{
  "attn_scale": 0.125,
  "init_std_qkv": 0.0361,
  "beta1": 0.9,
  "max_grad_norm": 2.0
}
MLP neurons of a small language model. Each row is named by its layer, matrix (gate and up: input weights) and neuron, and shows model dimensions 32-127. Each number is 500 + 25 x the weight over its row's rms, rounded and kept within 0 to 999. Numbers have three digits each. A neuron's up and down rows have the sign that makes its largest values positive.
After each neuron's rows, "fires after" lists the tokens most often just before its 100 highest values on Wikipedia text that the model never trained on.

L9.gate156:514468518464521519533512518487520526500523544500505513518536488527460504513508469490460507457493523529542506437487484526485519554524473472488522488497487546440526508489494509508479543479532504531485470493538546520491535494489516509494465473469539523480518555512450480488487530522480466498
L9.up156:487473509490534487503461505500510531493549496482508519504494504539468528501543514464467500515539488484507522503500501493504513527472525467480490495504485492473495475478475521485482483544477539528518500507491519494481509534508566481463536532514473473569602514454461516521500513497502461509
fires after: " ", " was", " is", "–", " ("

L12.gate265:559536501511484511463532537511526516470493485484562470506510535508527525514472548501523489517461509496507483513495494539530534509523491484452478517509517471439469508485519476515508526534491494437513512532482466429528503525448523494509511490539516475493463496482475486483531535509484506447
L12.up265:496495470551483514461526500471479490477513455453455486512482477514476471522525543500532471488461458528485478498526536491514514514508519485478544489434527467542551489517512505513545508498534522533508531455530488510516488533522501490475475485499500472534501485496508547457545520514520510516
fires after: " on", " ", " votes", " On", "On"

L2.gate193:543471508520491533501515477490502470500461497517499532470512468481516473505535539520475480461513451491468517500506501533503508490506509478468482497544486501496452512487490486451510526503488456485534530520520481538502513505466496501483498489479477529462473530523546513473513469470501516483
L2.up193:493485533483535475448501517463484509504507493469519518486518526547467542495530489478512491534503483499472493453499497480537487531533451468472495525509506478511479521532506493518469465490509518475512470470543473483497542524473500534520466484469499508514538500490509525515472494538462482502
fires after: ".\n\n", "\n\n", "===\n"

L6.gate55:564502484498493502462513509497509518495530485505510482495486518468519515471489515502466491515472517509498438479524504526518482516516519491519478520482462490475500450489496503524500484498499486480512468530546472474544503471516523514533525475490464492557492527447476475452545451499455520513
L6.up55:511504501510501511540490471510521500522487485431493527482493462469472480485479527463495499533499494479473500496494565464520455531547526499520520527498521503536523499522520517538486494480499498490531470487523464528503546513496494541481464512502507478503523522491492520486478521521521535564
fires after: " |", " Total", " A", " D", " the", " R"

L12.gate351:471537511534527464474472491508499510502521476466459495502505491491460453488475507546489484559509506509510469536519502501498495515519521483461466491504485502472517509526535516514493505512517509428467515502515455491504518503475522487514504498510563486545471501463485484471500526485523475526
L12.up351:509493503507469486477492508532480525499506431477496508458510478491486478481465497504532521498514478489484492538510534483487514464467513474489492534475489478506529451510544515526503550518498524467468511519515513532493524511501541437509489476493492487538509520458524480511501514455528448519
fires after: " ", " (", " ft"

L2.gate221:501514502498476487524512491490502489481504501481494487511499501485491536508506501502475487501536441521545516506462539476521484536510490494524493435523489498534530526467467467498536498522500453495505473495503500514520496463495518464479536525524491486528508482526486484514498487510488498499
L2.up221:456490530544488428538572492534516477458536481500442491523467548502477518442462470481495504503484501532504542512500478508507492525475480498496547479535491503478494464486470462535473481469513541507482463504469516488507409516499523497516461458533487502484481458528521526507480495500500526513
fires after: "==", ".\n\n", "\n\n", " (", " =\n\n", "==="

L2.gate97:498538523432520516501531499432502478504505540514492468514496488508540508531506485518500466535487470470528513521549509480520493503478514508507540500506472514508468501503478514495512520522512480509494517498467523495480492493500514501483473455576499492478492542496490480489532462516476448509
L2.up97:500462492508494484532546484465466494501516511489501504476493530506530510506516459480519540486494524472521500538489580487531525531490494515511503516484494517452554470477541487493502492501459502462463526509462563495511488517486516459509527498494504474525522484525553453506542473489492502486
fires after: " ", " (", "-", " Q", " P"

L9.gate269:518467485480496516481520485480481490479460514499509479564500478534527490520498475515496545527507450495445496505525493501483517512525496507496529490504482489508448524435500487484528507536495493512481462518492469505461502545510505473495485491533482475509476527553480479481508488495465519474
L9.up269:473511492481453495532532511476493496493507469552511475529521505526475498512521502508476507508452518517449494500486522502511495484492493507496541502503543473484500482486552496544529537523513540525467489542518500511512493505510516501489487483501487468518499478490479511493492483481460520472
fires after: " |", "-"

L6.gate155:509494521497502505526447541539529484498484521516458458505485514501472543511465488515515468550483476478515483515517460488507521545529484497522529505472508522491529495475475496540516469525518477499467490495534471470504529494519494425481497434461497440522497476491527514469475522461497496497
L6.up155:511532480494472535500508499515521508477465489491504485521527471525494485473522523545481502481501523492484511474487463496490477461482525523482519536475503479487502524523537520496451530516504495446468530500512497481486568552498492487440537481522490531489468533518518519563438473478536498470
fires after: " W", " H", "W", " Sh", " M", " w"

L2.gate147:516514528508505533527500543486577486502492482535491502509496493535523503520486527518452484489512496523467540506501524540515493540498506493524491506528470494463502463515496500448504474508484482501509443516526523534517529502502510472456491488528479518498531514488501511534472476500526513520
L2.up147:500502506523528544529479512536491492522476541510511498505569477532520488500501493537518497490507504513476501490503531526483447525434485505485530505471506471498472476532489530488458483490486523510507527494521503432525511474483480508475505464492488491467507513518484485465518514550484484475
fires after: ".\n\n", " |\n\n", "\n\n", "===\n\n", ")\n\n"

L11.gate260:506502533475476505490485517485489538483536468497479502501455509452507470436503480533537485519497487479446507516534527504504502521493487476506522507476475470502533499469500506479544506496488537431509512505500485480498489522500492529496488482483459462565515484476507468536526494518468481523
L11.up260:448530496483490507494485511545483510534531490514494497546511537472473520510504532490489508503533524545503516489454521498484483496498483514487495460514537508472509543530504519508483493498551500467498469466514467460510483499472547530483509499503469465480463499499498470509535522528518473496
fires after: "1", "2", "4", "3", "0", "–"

L2.gate299:508553512504503541516509547491486493528528514515515459525487506487542479499505545485500461474458481521524526521516507479546486541490446454519504531505467495456491463519469509513546463534486486514490485567497504493537520493512492479521495466501473500514475514477498468462509493487471515477
L2.up299:494482539545506511452533464538515469513507490443483505497453483508491451500478489501495478504537487518489492479453509541534475475504465514460521502531496510518518539491508477527502492440515517532514506509437496499487504477518509504463536526524483573489486480476488498488458511466489537447
fires after: "20", "19"

L6.gate232:525505546522502501527515462470526517510472476499475536526499440536550527494494464464511489538523537511538517488519507543534528505465501519470510496465479466472506451510534473490507508495490475514505509478569520496536493537486500460493532491480463460514537512489477499477490477521509488512
L6.up232:510550504510492489535481469477528492524487527491472523521513456539526514478537492489541496556503541483489516542514520466513545532488539579505517475536511539539523485498502465492528461487497524516536479541507535542503523513478471535541530491497485457497519500520540527524492504506496472476
fires after: " |", ")", "}"

L11.gate49:491486506496529458465486505487528506499505484487488501542503506486508506528503514493532498530513512461490485474513507509513476473534486486525539488535526526514552443513520464503487489492477500479420544502487472542490493544495495484511497470483511495522497519500485515475514500459525449499
L11.up49:528450463541484477455498501493476484461451497496459494515518486504502523486545522549492514473515492490512512492483489497473541465505472443490538484527528502490529499511505508494482500479510534502487548524493513527472520520495499490456507485492531506472512521506560509469531508496485483573
fires after: " ", "\n", "."

L3.gate224:504500519499513519498508516479463533484466516526507488478519525473564449505497480481491515514503478510531433520494501490503503522533484530514524498491474536506526484506508468524470533453547489510474519443552501533510469495463493476512494528508479481468502494522521479495466475456487517483
L3.up224:478518479455471500522516516472534502526516505509544526499544519511506459490499508458493461521507508532531511501463539528524542492534524533490536493508517485503540515453480519534471474505480506531554529491481496524503499525491506494472507488533494473499475510497507475526499526490470556525
fires after: ",", " was", " is", " and", " from"

L2.gate288:476487513482529533522521539482503555488465509523490525504497539467511483494534498484516542472525513489518517510505539478505517516487479537532490483531516529516517511496492539486502487459512460503508475526508461488477469512481469515486492526488516512523492422500486508533450511537453513532
L2.up288:537552487544478464502534493476499468499496494507565521496541466516530515518520488503526503482485484503510495497524489560480450503477516508528472497510513470458488526498477536516502507482457497515500463507490491497518516471450469500545535531516504523475529493518537493488526475530558490516
fires after: " |\n\n", ".\n\n", "==\n\n", "==\n", " ==\n\n", "\n\n"

L12.gate123:459510528512440541534499524519464471552483497492506534502515537495493514524494491483483483484505493526504495528479553471514538523520513508475468543507525494480507521469444526504513485516490478459507510471551527480538501527494497503469527504465505482501503526420528528460505457498494485511
L12.up123:481460509461531531531542473522524515486469525508473448493546518497491529526499507502513501486507506497505498525518473523442498506491506499524464517543516458513523484508474509557513477508434478478489487507506499508505455554501481504469493494491474497473499478476472484527444449458517467487
fires after: " ", " ("

L11.gate100:514479484477475534520537510445508510505470515525485483517536505537473510518488514492514515524477480529501492491541530522528530451490517474486569552516493490460497452498489481490504466521512470462458514522466487520495511526529507479451517499526533465554510474513514486511492497498514487456
L11.up100:489500495476514487522459487475526537476460509486526481492526467495501499531483510493556514494534473490521476500500536454511502522488508444488496512529511519536493475531481481527487519400473499485485496561467500538478534495483496480480493510519563478492484476487491496499534505471519509478
fires after: " ", "\n", "–", "-"

L6.gate334:516508507515448506508504473467516481522486493482491501449507528490511457469459449469486551530448498523453520508499486500510478506487473489497501462485486525480529487501521464514508514483472535506480469494499473493505524551503502510495449486539522478524542543511504435491494466508489472490
L6.up334:470484496477497503531516491479462511483531524467497476491499491513505476445522478479487522520460468512508525487545483595505488498509481531479533477467504504491534493523522463496494508541506511481520477495492488523519505542487465550460511451450548499479487512498508492517479479513517471534
fires after: ",", " ", "°", "′"

L2.gate181:500516496502501466515479493531509496518500493519450455471494486496522541533474478505504507543463469462468486497524506500494492500538559508537507494520465444451511502444514536531514507511461469515497511492485508482499508504466464453504500473497485472539488508443508491482528480510545449500
L2.up181:480547494465469514508489463516544527528485480467487509499497504512525456531493520523495514489476453505535518523538540492506475514495468522503473486525508544548493513509548535488532528474522519486477512487485499497476506551498483527494521442461504503506510492496534475506507462482539520484
fires after: " ", " is", "-"

L12.gate240:524502505532480470512472510483467516512510478494481457512507511512529532528439469516479545472481487523490479499480512480502506501501521484489452486471495500496540523525514499571490499494497486512444478465488532496542504466534470550468505516553527458504434494478513464501500493495513494476
L12.up240:485493516490487499534476510563476460475518480495485488487472483552464479489520481457454523481511503507498501493489501468479454498521470515506489480448476471484503530443519525515475460490500478529526484496478537509506522493487460521504500539490500484477468435484535498539548476513501464465
fires after: " ", "40", " (", ":", "10", "."

L5.gate310:482505518536493474488502501507474503477519491506495488537485540532528519503525470483484565507468484523492498470543479491556520467490495509478512441485472479457500486458497496508502543499504498476497458474513524486501546545474506510521511519517545508539506511510485475500521476491485487502
L5.up310:457476492497484477521509485470515536512475505480521456533541556532501501496527497519528488495488506480560498466515496516561511507534467528516532474476513500474518531485536495470498506496490547468510507482461500513488525558495451526516528496474525502530481492502512481536498522492547459538
fires after: " ", " (", "-", ","

L2.gate158:514519523539491513489507486473490482462503528516503539475546459515559545492515497492468533494524464506504511466507488512504510502496541504471499511512432471475507495484483467511531516480486478527546540520471503491518507510516506515513509463495490456486521510540492525445509466539481534508
L2.up158:501491485451472478533497541476493513545483530473471524503524487563498511493490489500509512507506532494485533507529474478507505504508473561508574500505481503510519496459470496484488470508490520512545490502453527468489521523506474499540489469476523480501494531491533531495527504498528454533
fires after: " |\n\n", ".\n\n", "\n\n", "==\n\n", "===\n\n", "==\n"

L6.gate126:508489505497523583488469452485466526493480467459478487558492501484513496515527462475466505521514480514499504480548458473506479508526473539477526504518472547489512483471543455534489494510505537510476501467512516476505542523530534492499517496517479474509509526497497494505517493523478480519
L6.up126:468432532530512496544474481461468534530463491492535491535491473488532519455539483496470496506483533526529490462510494523502489515516486456505533523513489498517528479477501502528538505481501500470500512490493484522527497518487490489552485464470522484514507521499511492527490496492528460511
fires after: " |", ",", " Set"

L7.gate253:496504554540449538511492468491537486504506484494493515496499524461493474517514495492490535523474470514503484480509533517521483474551490478512520517461542507473550484530477490487519545513452514463515473505546494499496513528527523464500532476545441457474524496478506498521518504482510509440
L7.up253:487482518531513532544536478472534558538491483522505511486472510509493492471488492524535502488471498519466517492499467510539494497513470454515571545540539502533513478532519490493467465507511493505482508504488494494475547475505499461522517532516542484495505513562486461507493535530545537520
fires after: " ", "–", "|", " Be"

L3.gate266:516501545503525518496510524481550505516492438518525440479481489478485495466513544511490480497517493486483564459488493525523512539500472484489470484493499493472471477505507520517542486502518472460560466488546494522527464496559511482500517468488481489471479477507499536445494473467496520451
L3.up266:500471522468532513463520537500450486497501529481505521518503488486523526478495508512493487514512511537531496529540549477510524522551481523490486539501441489502521498495513487509500538475528445437481492506525455525445500512495499517500488477462519524541491513485514520505499494517483510495
fires after: " c", " r", " g", " inc", " cl", " rel"

L2.gate20:513545470538492536528535507506481451476462535529474514532437512469515497521486501506476500493466512469531503485510486470510543545496532517540495481532524498464489496515479501491520472490479456457551454539508507499510451505460519515482495495473511468497552507476490458543480502519439523482
L2.up20:526527474535475474508518506509521474485501473514493545504525493443489464516492491533494515498497489495520562485506477495496494512449496502538481506532500497517513486502492507526550494467485540466520482529520513490545506525482540571495472514530537479507544522530521443469526470530515497444
fires after: ".\n\n", " |\n\n", "==\n\n", "\n\n", "==\n", " ==\n\n"

L12.gate162:503516526495516508515520504481468528490498461514465469550482468503535502507554466535517434497490492449476478467535514508506479510507535472519487497503461507509462512549465494498485500521520465507491537552523483492512504514486513491517489479519559460513532500469539491490525483511521498510
L12.up162:483508524451495490480572467519514535539557473463513461535525511507476505492470495499500500537456512494460482485480476473463461495489465469480500468504497520483487539475498501511521487489524492516498533525498496517498492488511513473504530456534495484554540493509477451516491482529503526514
fires after: " |", "|"

L5.gate315:518451519489531468477466539520520472490464527550469460529539479494497458495487452523503520509493507488537500522524529511508503522524473498544544495498481525494498437513451475542523478516501465459472471455487545535503509499513481465469501474504453496501511507497500524520503487514476499436
L5.up315:478467483497522459518501500518465447478484484516444499484463540539509477540512486481486483484526450460504503523455550491493528485524483507533504467488518503528490489509497517480485475462480478514468474509473524516461503509473504513484491563477480504492561460499493518474506488541491487478
fires after: " (", "-", "–", " S", " s", " Al"

L3.gate96:513522501520492507488464538497536519532492500501467506487535494462509516531526533535512476487538452495500473488484541488464508467565517492495466517479523475456524533494494525510505524488505453506498536503474515495498498489516525509469490521459519474535476490502453505498533473436493534516
L3.up96:468516536509511487488502523483503532461494507512522465483498541485480516499484518508530471531485501551451537510483488481512496527460503466473498518544478484529488501495498513513524496520503444476510553443449511518524501471475490471483509517495463491480502538500531503533501501496477492503
fires after: " the", "The", " The", " of", " to", " his"

L3.gate242:506496476504480550495558508480504492543510468503505506517483516519479502483496538498503501477521525510514459527496497470495493496472507505458497526484494510515447506514483518500512546514503494498494554514510505504521497456507527507515520567472514483532512502495500557541496509487511535463
L3.up242:484476504524478549491529479521556472531494484523447477501500522487541526491454506455507531486507523497509508450473500505532486496499490529520509528489494473510501526486495528467488470513497447544507491469488505534509523493469490497512494486497473524450493579506521492496511515515473487505
fires after: "'s", " the", " his", " Tr", " His"

L2.gate328:481527481488539488516496510501484505518501475545518483451482503465532479546486504530491520524495509514464527513498550497532523523498495455463499509520515456520482489514490444484525534509508510471478518498506449482523517521541478516531490481501513433508491529458499491463525473500514455478
L2.up328:483499447460463539493510509507531464467469550497450505505502499499534496532508458451551522535532485507532480473484484489511450506527503472495523488479501499515496450443493525485486477495482477533525498519479495507513509527506495461454479463517459497453516538518483485510530503505502531523
fires after: " was", " is", " are", " were", " and", " has"

L7.gate264:492457519481487526477475494443485520510496482495543498479494530420510477475501514448497532470483522515474521488471505485472493489456526469488498523516517524507478477471518504489498507466499488462547480499505499505530503536502479503533500507489495494482468481520517477494481531476501489495
L7.up264:497493507443474458431495499502480507499478489477483497504502524502503499466508483493473522446508490547467586496434485473488500463515500483483486511521522526504499518490496518489511497488543510517548525452482562521494482465502519552496536514408495509465451506529513533515532524495519490502
fires after: "18", "19", " that", " War", "th"

L13.gate258:510465532517478533534514486452516523546482500543488510491516517467501535481488535525525502485499565501516489516510462511502474505534474460487523523443524439516522481500524470464467495518478445514492475554503504502569533519524489444437511504546516510496548529477493464479495512497485543538
L13.up258:483521521524493511481518512466466486532499506490478532472470494518523489510526493507487494472495556487461520469469535546514546524502472486534516488496472482473489464525466474479505490526518509496515486482495470570548529490562497487461512511472469484507500518512518519454521495510501475444
fires after: " ", "–", "|", "\n", " May"

L2.gate293:469493533499541492513490540494487493465479487513491478498503503472465462501511501520508484437496513502533527498557490495480533522502482483523520467491491480494492514508492505498487478529507541510519522432486506510454531493498480464492477442481545493485528510517426502486528484508488472550
L2.up293:487506522533510493503521504494489500483488454469529538443536477520541508471492497520493542495507498492513523516531489510484465537461505481484541503483541492471495480512508524497481482448464485482517494477485465423518511477486532512534520518560482485505478506526526470528476511481495488484
fires after: " St", " H", " F", " W", " R"

L2.gate13:490471504511498494495527511556514520496470511536546480536524534497513506488503535504504562487493475447486475516463500519483486548517496485473485548491459478513531488528540496472495508515462487489468489538496475505506510497491490493513513500495511522479493480460505455482520462484555520482
L2.up13:543490516528517518521531522484509453507556480515516459516535538547500477530517512508513500485534486486502505496507539499545485507508452515477480494542551522493508545493490497507521462515511511483527495498543473538511528532469499465507543521507463527526475452511526461501490542518470515491
fires after: "20"

L13.gate141:537479507470489534554499506528526508540472483506467471545516498487476538541472523514506476488495526526495446502509514491465435504465531523545493522505474501494506521484473546525503495512522465507492504518520539545540516481537495482471510475520467494534453515509490534489465495463516469457
L13.up141:510484515438483479530486500527494531493515508439486457486520514502506532530515482503499519476506461492511495547495487514530508521525474489469519502466447487507527497500494498536525527468516487502529457508494495489504543504483499482506480489500472486506440485525473498516499488473496445500
fires after: " ", " ("

L11.gate233:513532480518506478494498524520502525506550487529495497511516499488518524477474438539513471492524528468511470516526492507510503474540487497471488472478461519474531515521490493492496518464507511442477502534508483500465487491511513505524534479523530472522482485461494466533460534524491454521
L11.up233:551468498489513532514484523443487483456461497449524512485505502476511483531509457540461519509468492520528491495493508494505499464514522488456515519498475520479510501574554517474512543488529468512506522515543520511508554526491520461456516477536494497520516485519523520519528484461507462500
fires after: ",", " ", " ("

L12.gate371:501481490487462519552482549440502487537537491501511490554483496484524518514505453513462507490468476522463484464488528489506545509485498503511478547538568532470502477544473469527516476499553510532494480479492537509537498492496470488515539517513521453500533485466479469486504505535489505447
L12.up371:500526519488526531563527491493461512473535513493483489484522474496515497464511503507530512526492526492487492523513519491525491458495487481490467444524497489463544502516522456482516509496543492536547459473464464484475540504419484488557460499514525537545481485493471518518468529507522479493
fires after: " ", "–", ";", "|"

L3.gate73:527517521486539524497490495520523488510477508506526472471493507498516490480497474528486508505530479462520500496482527537537474508506503515485512505491465499517512490489527482525544507520489529457515546475537519525487522494531483494528491483477447513525486487480537461484503494449540473431
L3.up73:516518497478500456573482500492477519518480503535476469486520504534517502481542501515483507477527476504499518506490544496507507476509532525509538478472480553493484518444497532511502484513500514471512508510508501498487493483462510535524508521486495569512502452491509486485531511463483506444
fires after: "–", "-", " "

L6.gate16:509483483488503498502504505487468465491520472506482504472500473510511426543496503506488506530510497516477490488453510511520474493493495466486461500466469454500553492522522480519526534502484469518498494473507497506499544540537512501524493456549514474526509528455474529467549458497527482459
L6.up16:466529497513551485515472478517505505474498489454519464518476429496481508520530507536456518521523536563481504537508505509486521499508494463482499480467522519507501499511500505479469472491473507534554519477483483498444513517475502510497496515514498525511484501483472517472501502459471503474
fires after: " did", " was", " does", " would", " is", " are"

L11.gate378:503504487504531480466492473482509510510541471534515524443497482470436511498517502512486521550511483503509491509481490527521499515567487490506557539476506476524559500513511493483519485475505503473514537539501464516463495502526514502464507514540459476541524533511467454491528508505464505510
L11.up378:531534548505504461511498535523450526542523518440530482492481469459485507469531534504454462497494486531513456537503530513518434544494522527522489471466475527521550513541496498543524506493498498507495510479504474470527497558535497513469516495532526551533499541489514486519520496502485532512
fires after: "1", "2", "3", "6", "4", "0"

L12.gate266:524497560472506518509513521462501513487505485524483496507543528492472473504480472501488465488474510513457518521511470523513465522562511503479468497516517535440486491504473494517512462551489471520457500520543494477515530492507493469476494526545478430549494435488498491460510486529485477520
L12.up266:443481505505508524508475499523456514484517488502501500494511515507510521524482530545520470483511522453444513491484514519461489511516489553481474510506518482527476502510498503503530481463478523483524501542530521527459549515526519463477486499505471487532464508450507485481513493504529469484
fires after: " ", " (", " |\n", "–", " at"

L2.gate359:448482480471511489526487506476546537514445499520502466475528483496469481529529489486466538514522507493500494526462533478479494521482464517457515506523489497521475514450472479499487511510499442493529543460444459483472543530520505482515526500461455474474474470477511508536504453439505484446
L2.up359:487494485526464511488492516470506447510493486494537510450492478492509514533480459538458482497489428498463443483499476504463456527499565477484492528503521497457504492477496478483505456494542540482496482555465492490498538541541542498497499483505502512520529515504525521485508504511481496509
fires after: ".", ")", " moved", " in", " returned"

L5.gate87:543532479498483498489499477483523458476532510480490504531492530500492518488526530520470503523477514554557506474512516471529459510500452522470484506514503510424538536501506507520533497508519470500524495449528505509529526500497494497516495448491498478501508482444486513485488545533495480480
L5.up87:524463490447494511549511475515502501531504496477517479518479518530523501479521510519514493514469510507504500443486485496482469497539507484453471471534535482472525519513469516500480480472503490471497516523503446457515507482472521512461543508484499524552545502540479480520479509489530504499
fires after: " ", " ("

L5.gate373:485470548487466505502473483488516500480431483502478461532508501503540470512495469480484505554485487510490520497529504466503514477521508500484512449489487474475510457440539489503520464519526500475446487503526472514497496508472475484497522502493510469510499492453497497500541516548488511467
L5.up373:480517513464483530522467508434497508520477492486477451518551475533524502488462473476509501487506512521534483484467547473533483495524505519483499459479497470532513499502511513511503480477458470503488505480501483512486550507513488472510502456489520481550506497490520479555473514578486465513
fires after: " ", ",", " ("

L2.gate243:476524507472481518495520494520519475461550529570489527509511486513549492535498496501511519475526494485449543479512502517485523503529473482470503509523481477528473513499526507485551511479561462490513515464499510522489488514478503526514518482486482522518507483485534570512535497516506510492
L2.up243:484518505545524542464527526483491494487489476486519465468523489523488507512511531519511493500462460528520523510499481460461444472526470541519532486497474510519485506501492508530471448492458506515505515469517514506476525520485460465507489519444488512437493488489527524492473480509502506480
fires after: ".\n\n", ".\"\n\n", ").\n\n"

L5.gate210:519499512516552456464492522527524541493521519518462496512453534515509512545462447536526557483516480507513513509501488522498531499528519490473489484507499508498502552479488486485467536564507500506469486542504520499461492493483435479515516485537548484513478482501520472489483461471510503512
L5.up210:470509492523506495526496529508489467500465478479497468506524488470484516505488512511497495451491521521537468468481461529487502484515465444453522476497500456509521513495525500487492494514479470470513550441540484493497479489487482495510509529523496539523440503517472498522511533481504537498
fires after: " ", " sh", "19", "20"

L3.gate229:522515502500541476473491535466518483536472530541485472487516534500547528533508521530510513501503474506473511547506499475436470543531502524530464504546454508469531492514482483524539497512483464512515461518551502495485456508485501522461542501509487500496559498480478506502536484527489528482
L3.up229:454481500494471524536512485510572491475510490489537498532500502528502430536474500482497439484496446540480487528432496466568495473463479545482518517488492539519503496527489502490495448478527482523526499517504503536501494524534484523517471503511516521514502516522515500510539523530507473463
fires after: " of", " the", " in", " New"

L13.gate199:540516474480506476480483544441495536491547524462523497512479476481491473489510474510499469500562500475520455543475473484507495494536524492517516505492526538487549467547455457503496468446505505488497507492519513527515476529517543506561509472505484462525513529471485469501512476480513546527
L13.up199:488441478476502519539493536539508498478504552509493517497487489457483451528523518468505495503513460451510469471486515490480494462512463529511556517531512498491503497478479432503488475470520533526534434500509529537479537518489509539504509484503477497493562505488522512496463505513515521517
fires after: " ", "–", " (", "\n"

L2.gate253:528525507524485536461512500508514505488489483502486480487511500490536512501504524520480505563488536516544498491533494495500500486496476476492459488545477487478478504516527539492515530500529458494484568456507542469529496523493519480513467450466487485497496541460476508490476457525453476502
L2.up253:517509492486516470477480503484494527500460456563540518511481507481467494484521504479478476502471517466523474507494498427502499495487513445509508482537506490521489513510548531501530467505498477542510516496486469495487510534489492500535516495475556445476541514540482497555490492504466506554
fires after: " |", "."

L5.gate345:511492499466477490493542480524504462515523479498492481535478494467493501523506502502526523487500447514467481515519510486515508456542518501491482495511473491513552523506487464498521494506532526482455505503500520489503496507516466501486463496510447513541472521492462486467491472480517495445
L5.up345:527495471503531514485508512515481491488530483522536476483504514512521494513472466529533499513527489514501494497467545495531499495505506488487510519522490480528485502457491502518517471538507551495504539516508457547501540504560494547484478459445458476497559520497477504482503478521535513462
fires after: "19", " |", " ", "–"

L13.gate376:507504492503487550503538508478464557539529514506510529513535496486483513482475445538474504541477542493496512525504512493498516534500513451495518486476493507504552501532501460484520531539481445540504507493502512525542523509511512491491492481467529481555510525523522452467503537498482482474
L13.up376:504478520549542522553510510519499534513543515533476522495491491513491490432504473497500547500497529491505526454467497487520503518530466471538508511466462507508509520503508475503499531507470501559497523511520515494527476494481462433508520544515537524534469485539458489511492495550494491484
fires after: "|", " |", " ", ";", " Set", "–"

L13.gate50:483510511506506554476491509456510513521492537509556517491550479535504509485480487515461496480547485535500505490513508486524529499497462498500510501515525453517486479476519543488490497487519478485488489471508519507507497464518494469445554466483498514490457493432481514505519508501456485501
L13.up50:479527530501508540479473499452439546505481498515497527500516475493502528543526474502443499498477510511486498444472465492493494453509498499510504496481513484481452506505472509525475488497528504507499479538511547551487496497503532487493475454517483543490470488491483517506494508523485485486
fires after: ".\n\n", "\n\n", " the", " |\n\n"

L13.gate270:511464507538499524527537519492462481503495497525496465529495495526491494549501547442538502474545499501508446475522537500522538456512517460540499512481506501472468514460465536507516493502545505456483483500472544487496485530478473501495542512497510477519486503529455499471485545557481487491
L13.up270:540459497460490476461481527509492548522535492471497529533521535503498443491524459532484467462482496470466529506504492507504498504528442519519471478465464479483485503504491485528507469524507512471505515518536493545526500476484511484536474491502484499521467457518527524534474485516499461478
fires after: " ", " ("

L3.gate113:524493464523503483494486521505484506493509517470511490568483504487502458499553521515483481484550489491478510441482494504481477510519476520507498498540471494474524507489520528509535482511484465490495492459509531471513507439471501489492503508443545477525467520494509533498481506516516499503
L3.up113:506529494457493529501489476515490512494501520487486515498487476485529511485513476467516513465504494493480514508493466482496458516508504561495526495487506476443490536501492479500509502498506440463535541486511470512478510483499484552472523497489475514533517539495475553512508499486520520500
fires after: " ", " ("

L13.gate346:542497523515452513498508467531461516511520474528543525476467509451511521484532534513451453490498467504517495486455525496516484523482524517531484516500506520505502456487494523487535497472475529536483512464485490498514485530543462509489543502472520496514483502502505530476511510557509491544
L13.up346:540472474520529534502503486490476486504516512477506501505490518510487482482535490495481522476491527520485503484508472538488532554522512517488509523545511499491497455498469517513502485473557508537519515537504522486489500506502519488541522530488448490505454507469484458522525510488509476486
fires after: "19", "18", " Gold", "17"